Weights of a small GPT-style language model, trained from scratch on English Wikipedia.
Size: 24 layers, vocabulary 8192, 29.2M parameters.
Architecture: RMSNorm before each block, rotary positions, no biases in attention or MLP, tied embeddings, normalized queries and keys, capped logits.
Training: 560M tokens, 8687 steps.
MLP neurons of a small language model. Each row is named by its layer, matrix (gate and up: input weights; down: output weights) and neuron, and shows model dimensions 256-319. Each number is 128 + 24 x the weight over its row's rms, rounded and kept within 0 to 255. A neuron's up and down rows have the sign that makes its largest values positive.
After each neuron's rows, "fires on" lists the tokens most often at its 100 highest values on Wikipedia text that the model never trained on. A number after a token or word is its count.

L9.gate447 [137 118 109 140  54 164 133 106 101 118  96 148 136 114 115 109 156 118  84 159 114 127 169 157 147  84 129  98 134 123 113 163  85 102 104 138 134 124 122  56 173 177  96 116 156 117 119  94 162 110 147  74 151 119 144  79 135 114 120  94 134 110 128 112]
L9.up447 [147  98 137 122 122 146 153 134 130 108 170  85 114 148 104 129 155 113 149 108 141 103 115 130 107 134 130 119 176 108 183 157 168 131 124 172 131 109 150 171 121 137  94 127 149 145 174 116 101 185 110 171 145 170 160 118 150 118 104 138 130 120 160 135]
L9.down447 [107 104 138 120 128 166 143  99  75 103 122 130 108 172 137 139 118 144 162 112 123  79 118 106 101 169 136 127 129  69 122 120 176 153 146 141 148 112 142 166 114 111 136 131 139 133 146 103  69 104 111 134 131 135 142 120 145 126 137 158 123 152 147 167]
fires on: " (" 78, "ti" 10, " and" 5

L16.gate408 [121 116 125  73 108 153 135 137 127 148  90  89 136 117 108 100 125  86 128  91  99  97 153 113 133  96 161 128 117 128 113  99 139 115 121 147 124 161 114 104  99 168  99 141 150  74 183 133 167 152 124 114 147 149 129 133 120 126 151  86 109 128 137  72]
L16.up408 [143 118 107  65 157 100  88 116 106 104 111 155 153 109  92 114 124 121 130 104 143  75  97 148 120 107 169 125 126 120 152 152 131 125 119 135 149 119 114 135 128 114 105 132 142 127 141 140 156 142 119 144 140 124 137 132 147  97 116 126  99 147 108 158]
L16.down408 [111 161 160 141 107 169 164 109 140 107  61  97 151  77 139  93 103 148 162 100 108  97  84 127 123 104 172 108 149 126 113  96 134 128 135 145 109 130 121 124  94 154 130 134 103 114  81 153 105  95  88 143 166 120 139 124  70 139 168 134 173 112 124 160]
fires on: "-" 29, " (" 24, "–" 12, "/" 8, "—" 7, " Ken" 4

L15.gate415 [136 109 143 130 110  94 176 150 137 107 165 132 183 138  85 155 133 102 125 138 115 112 135  79 129 105  86 103 106 132 115 167 131 158 157 131 163 136 122  93 147 168 131 142 153 114 126 158 136  81 150 124 150 113  89 152 115 124 174 119 142 143 130 103]
L15.up415 [131 125 142 101  94 109 101 127 107 130  78 118 174 128 153  98 135 114 110  97 130 156 152 118 115 114 104 124 124 108 120  95 134 104 149  95 126 147 128 129  98 179 130 150 171  70 124 114 101 115 175 124 117  71 127 141 157  98 126 142 140 139 146 136]
L15.down415 [152 143 127 138 152  99 169 126  94 113 156 133 144 124 138 100 158 115 179 139 188 134 146 119 122 153 143 129  73 111 142 123 160 146 167 134 125 139 111 124 152 165  98 120 151 123 149 138 120 132 129 119 155 112 143 151 150  92 162 125 170 120 141 128]
fires on: " and" 17, " most" 14, "," 14, " \"" 11, " more" 9, "ly" 7

L16.gate739 [163 129 151 112  69 117 138 162 132  88 142 150 151 138 122 108 150  81 128 131 114 136 123 113 160 184 107 154 111 114 165 144 160 111 142 113 177 123 112 129 122 138 159 116 167  93 127 134 175 124 143  83 170 124 129 138 138 146 120 122 103 163 133 134]
L16.up739 [162 121 134 126 126 104 114 140  95 100 119 137 141 128 160 120 133 132 155  91 121 138 165 102 113 100 108 118 109 137 117 143 134 108 148 134 140 103 112 152 131 150 123 129 129  76 160 108 147 146 128 149 150 114  85 151 175 113 141 134 154 116 121 161]
L16.down739 [ 78 138 126 110 106  93 114 157 124 100  97 142 177 109 136 155 152 175 150 125 148 155 110 146 150 100 139 124 144 118 149 156 116 178 151 142 140 161 154 140 141 140 108 171 177 143 153 147 136 157 148 127 132 127 102 119 135 107  99 140 167 100 125 146]
fires on: " and" 19, " most" 16, " a" 8, " more" 4, " highly" 4, " |" 4

L2.gate589 [180 149 113 111 123 128 112 134 165 107  87 139 118 122  82  95 115 127 127 158 161  83  80 124 123 133 140 127 149 113 121  85  77 143 123 135 144 161 158 153 149 130 150 115 149 144 119  69 112 127 163 126 112 163 180  96 187 161 146 146 154 161 187 140]
L2.up589 [118 142 138  79 123 119 119 139 147 136 133 127 115 127 116 155 116  80 140 111 148  77  77 106 103 100 129 158 114 106 163 148 108 120  85 117  93 140 134 133 152 120 153 119 120 120 158 155 126 147 154 129 121 100  91  80 163 181 103  97  98 106 132 160]
L2.down589 [168 102 108 139 128 154 154 124 100 133 114  82 123 140 120 110 153 147 111 148 124 132 154 130 117 154 108 124  93 101  94 125  99 109 116 162 122 158 117 157 171 140 144  78 118 155 104 146  99 122 130  92 128 114 145 179 131 147 129 108 103 112 150 151]
fires on: "ed" 17, "s" 13, "nd" 9, " Ed" 6, "de" 5, "ise" 5

L10.gate198 [127 160 134 155 111 121 164 161 126 126 130 170  89 127  84 144 123 159 123 156 144 113 136 165 119 108 103 188 139 106 155 122 151 135  86 137 153 144 106 151  95 120 122 139 155  93 143 127  88 155 146 129 138 119 143 152 113  90 115  82 107 153 162  90]
L10.up198 [162 151 111 109  85  89 155 148 127 149  93 168 142 130  92 132 115 145 129 116 120 149 104 173 166 114 154 190 181  90 118 148 155 153 149 136 135 137  98 140  91 114 119 129 125 110 124 124 144 119  70 148 143 148 136 147 118 141 123 122 139 130 136 120]
L10.down198 [ 87 134 143 125 108 149 143  91 115 117 127 143 145 127 132 156  87 106 126 102 136 114 104 160 137  85 115 148 142 118 131 215 196 118 125 148 116 142 139 128 114 117 187 144 126 108  99 108 156 145 121 158 189 157 137 132 160  92 143 122 138 126 122 127]
fires on: " to" 41, " and" 25, "ki" 10, "to" 6, "," 5

L10.gate748 [148 144 133 147 140  63  90 130 140  57 124 139 137 156 117 132 109 106 150  99 146 118 126 111 132 158 121 158 139  87 125 102 150 105 148 106  61 167 119 125 109 193 122 116 145 120 113 123 110 131 128 131 126 107 158 137 141 114 163 122 115 110 144  75]
L10.up748 [169 127 121 129  95  94  99 170 104 134 125 141 125 133 116 167 138 144 132  99 157 151 143 149 159 128 143 131  91 127 110 105  85 137 151 139 110 149 145  86 131 155 127 119 148 148 122 138  76 111 150 121 122  92 152 119 150  81 110 137 151 121 154 108]
L10.down748 [148 138 118 141 107 120 125  97 138 107  90 150 161 125 129 103 107 103 156 138 124 115 120 112 143 100 127 111 138 111 106 104 105 153 126 129 125 197 165 148 153 139 126 137 111 142 127 129  85 151  86 113 128 109 139 137 129 106 159 118 147 154  91  90]
fires on: " and" 17, " most" 17, " more" 16, "ly" 10, "," 7, " less" 5

L15.gate264 [133 105 146 110  45 153 117 139 111 118 167 165 175 111 118  95 156 122  99 141 113 128  88  99 136 116 128 108 147 127 104 147 107 123 115 132 132 129  95 144 117 147 151 145 132 143 181 171 151 123 116  75 131 141 136 149 120 114 124 144 102 160 135 137]
L15.up264 [132 142 146 158 124 140  96 106 132 110 132 116  84 155 126 164 120  93  70  95 112 148 132 128 153 127 129 128 144 139  68  81 155  93 140  96  99 105 103 126 162 125 131 137 140 115 102 130 113 131 110 156 126 156 163 134 175 119 157 147 169 118 144  97]
L15.down264 [125 136 151 126 138 150 132 151 127 165  97 144 125 137 119 139 115 136 154 125 139 143 157 119 114 131  87 135 138 144 125 130  91 192 143 146 141 175 114 117 135 146 140 165 138 142 206 126 176 138 120 136 118 144 139 151 136 129 121  96 146 145 111 119]
fires on: " John" 19, " dem" 11, " B" 10, "ö" 7, "re" 5, "The" 4

L15.gate134 [168 134 117 131 130 139 104 116 126 163 102 169 165 105 131 101 148 147 126 150 150 154 153 145 118  82 152 107 132 106 136 136 132 132 104 144 159 120 124 176 113 129 128 148 137 149 147  96 142  84 165 129 138  93 176 107 158 111 145 138 138 138 147 111]
L15.up134 [168 117 114 145 105 117 120 142 165 129 144 116 132  88 134 114 152 129 131 131 136  96 130 147 130 140 107 137 145  91 125 120 149 109 138 118  87 156 131 140  90 152 137 125 168 125 113 114 121 153 126 172 161 109 172 153 147 165  61 109 171 132 119  96]
L15.down134 [131 125 106 129 156 111 127 146 148  86 129 118 106 115 124 100 125 163 130 104 151 102 126 150 104 107 146 126 149 149 128 105 116 155 162 157 126 128 115 149 130 125 120 106 148 125  89 120 103 151 167 169 149 114 140 143 108 134  87 161  98 122 177  86]
fires on: " the" 38, " and" 12, " in" 10

L3.gate537 [161 171 125  99 134 121 136 168 121  80 163 164 165 117 120 162 120 120 101 136 129 110 120 115 124 156  88  81 139 152 146 128 141 153  86 105 148 145 120 167 139 127 124 159 110 159  80 158 125 125 106  79 150 120 132 156 104 161 139 149 135 113 124 170]
L3.up537 [100 109 135 112  80  97 125 123 137 154 129 110 109 126 146 165 126 183 114 129 142 132 152 117 167 140 136 156 135 110 119 105 164 103  93 144  90 121 160 154 174 126 111 159 144 167 120 117 167 156 140 137 110 110 118  98  98 177 158 117  80 137 120 140]
L3.down537 [146 136 118 107 162 157 140 144 160  83 139 104 118 119 103 135 121 135 131 156  99 119 133 134 110 133 125 126 101 146 128 144 162 150 145 109 132 108 132 107  84  54 109 139 136 132 118 120 135 114 145 123 157 131 151 135 119 148 154  99 146 124 105  99]
fires on: " as" 20, "y" 16, "use" 7, "h" 5, "us" 5

L15.gate265 [154 183 120  98 156 121 122 174 117 128  99 134 140 122 128 100 142 107 139 137 163 101 143 139  83 145 133 170 110 110 117 116 123 125  72 130 129 156 104 118 155 158  76 118 110  82 103 117 146 147 112 130 141 140 169 143 148 106  99 143 131 112 102 130]
L15.up265 [131 101 125 142  92 104 104 184 120  94  74 123 114 135  90 142 100 120 139  72 118 121  94 141 115 114 178 144 131 141 122 151  98 110 110 141 176 148 132 108 114 116 151 128 110 105 126 172 154 167  89 158 125 152 119 142 140  87 105 105 134 112 152 124]
L15.down265 [118  96 149 157 122 137 117 144 116 128 121 116 147 170  94 137 108 152 141 102 109 158 112 150 127 132 111 172 113 128 126 122 151 135 109 145 124  55 123 133 175 107  94 166 116  84 110 158  94 137 133 100 135 123 147 147 126 143 101 125 150 105 137 121]
fires on: "," 36, " anti" 9, " ru" 6, "|" 5, " to" 5, "po" 4

L8.gate298 [128 170 138 139 113  90 143 151 106 118 125 148 141 103  90 148 115  56 147 129 139 149 173 109  82 141  98 141 144 145 124 146 156 157 103 160 106 112 128 119 109 170 133 139 199 120 127 136 130 139 179 166 126 123 153 110 177 140 169 119  97 164 154 108]
L8.up298 [133  86 100 158 116 106 130 135 132 135 149 140 125 125 140 157 161  89 149 111 142 148 152 103 136 137 132 123 127 114 172 140 157 121 105 103 102 165 120 100 128 146 123 139 160 121 138 133 122 128 194 118 109 150  96 119 139 143 106 138 124 136 105 116]
L8.down298 [141 141 145 109 166 128 138 131 147 104 148  96 160 182 109 125 126  68 121 110 133 131 151  79 138 139 144 120 144 117 141 109 109  75 124 126  95 124 125 120 169 119 155 115  94 151 190 143 103 137 101 113 113 112 144 127 141 129 159  96 140 139 123 132]
fires on: " and" 34, "," 19, " are" 18, " were" 4

L21.gate316 [121 157 130  95  99 122  86 126 129 187 133 106 169 108 110 110 134 130  97 154 135 113 134 135 110 114 140 154 140 113 138 158 110 127 149 120 121 123 142 151 125 142 140 129 144 141 138 165 107 201 140 125 137 146 138 137 156 151 106 161 153 140 143 128]
L21.up316 [123 133 135  56 128  90 110 111  91 124 121  90 137 105 148 156 166 164 112 120 134 150 175 120 119 146 151  74 105 163 150 123 139 110 130 119 147 126 127  80 131 150 147  93 107  83 185 125 151  85 151 133 174  88 162 121 163 110 125 130 126  98 145 165]
L21.down316 [ 97 136 166  97 160  91 119  75 108 133 170 112 155 160 148 165 141 166 100 102 128 149  81 152 111 134 171 118 138 121 136 154 141 135 115 105 131 167 135 110 130 117 176 152 169 106 154 153 102 137 141 142 129 143 124 132 147 177 132 102 136 110 118 140]
fires on: " a" 42, " Hu" 10, " the" 9

L11.gate389 [145  96 108 156 112 116 120  91 101 146 123 134  79 130  99  91 149  78 151 135 145 141 165 128 128  79 133 128 168  97 148 110 107 105 137 118 156 134 122 108 136 148 109 126 134 113  99 124 148 130 133  88 162 135 138 131 146 125 107  89 134 130 147 130]
L11.up389 [ 96 132 133 111 104 114 114 127 107 101 111 113 123 143 114 140 137 131  88 121 125 117 115 132 133 174 159  97 140 112 131 141 139 148 104 142 144 129 109 131 122 149 143 170 114 136 137 121 166 124 144  99 126 126 151 131 153 143 104 116 113 117 150 177]
L11.down389 [114 112  90 156 139 142 128 124 134 117 142 157 127 100 149 109 130 103 131 108 126 135 137  74  96 130 122 151 113  90 116 134 110 113 103 159 157 117  97 117  82 105 140 145 132 112 154 124 115 135 154 161 121 103 103 144 144 141 114 143 184 127 115 114]
fires on: "," 59, " regard" 5, " distance" 5, " (" 4

L15.gate272 [146 126 157  92 108 168 122 128 147 140 126 128 115 187 129 132 133 120 115 117 114 125 115 122 112 113  78 118 122 102 137 140 130  96 103 157 156 177 129 145 102 140 102 114  89 155 131 165 112 190 155 131 112  84 149 148 177 135 123 135 122 110 129 134]
L15.up272 [136 179 145 119 139 149 135 117 136  83 154 125 179 116  81 109 150 162 130 101 130 169 149 147 131 112 145 123 103 162 133 148 138 114 139  75 127 124 115  74 133 126 163 141 108 101 121 105 135 139 128  94 141 145  82 117 127 206  80 111 125 112 152  89]
L15.down272 [130 140 137 112 100 116 105 119 130 162 194  94 144 108 141 149 122 102 130 138 139 149 115 122 149 112 130 119 161 131 139 127 133 166 143 140 115 110 113 102 155  86 165 158 145 145 104 141 112 116 139 119 130  98 124 151 190 152  89 139 115 125 163 140]
fires on: " the" 42, " a" 15, " 0" 13, " |" 12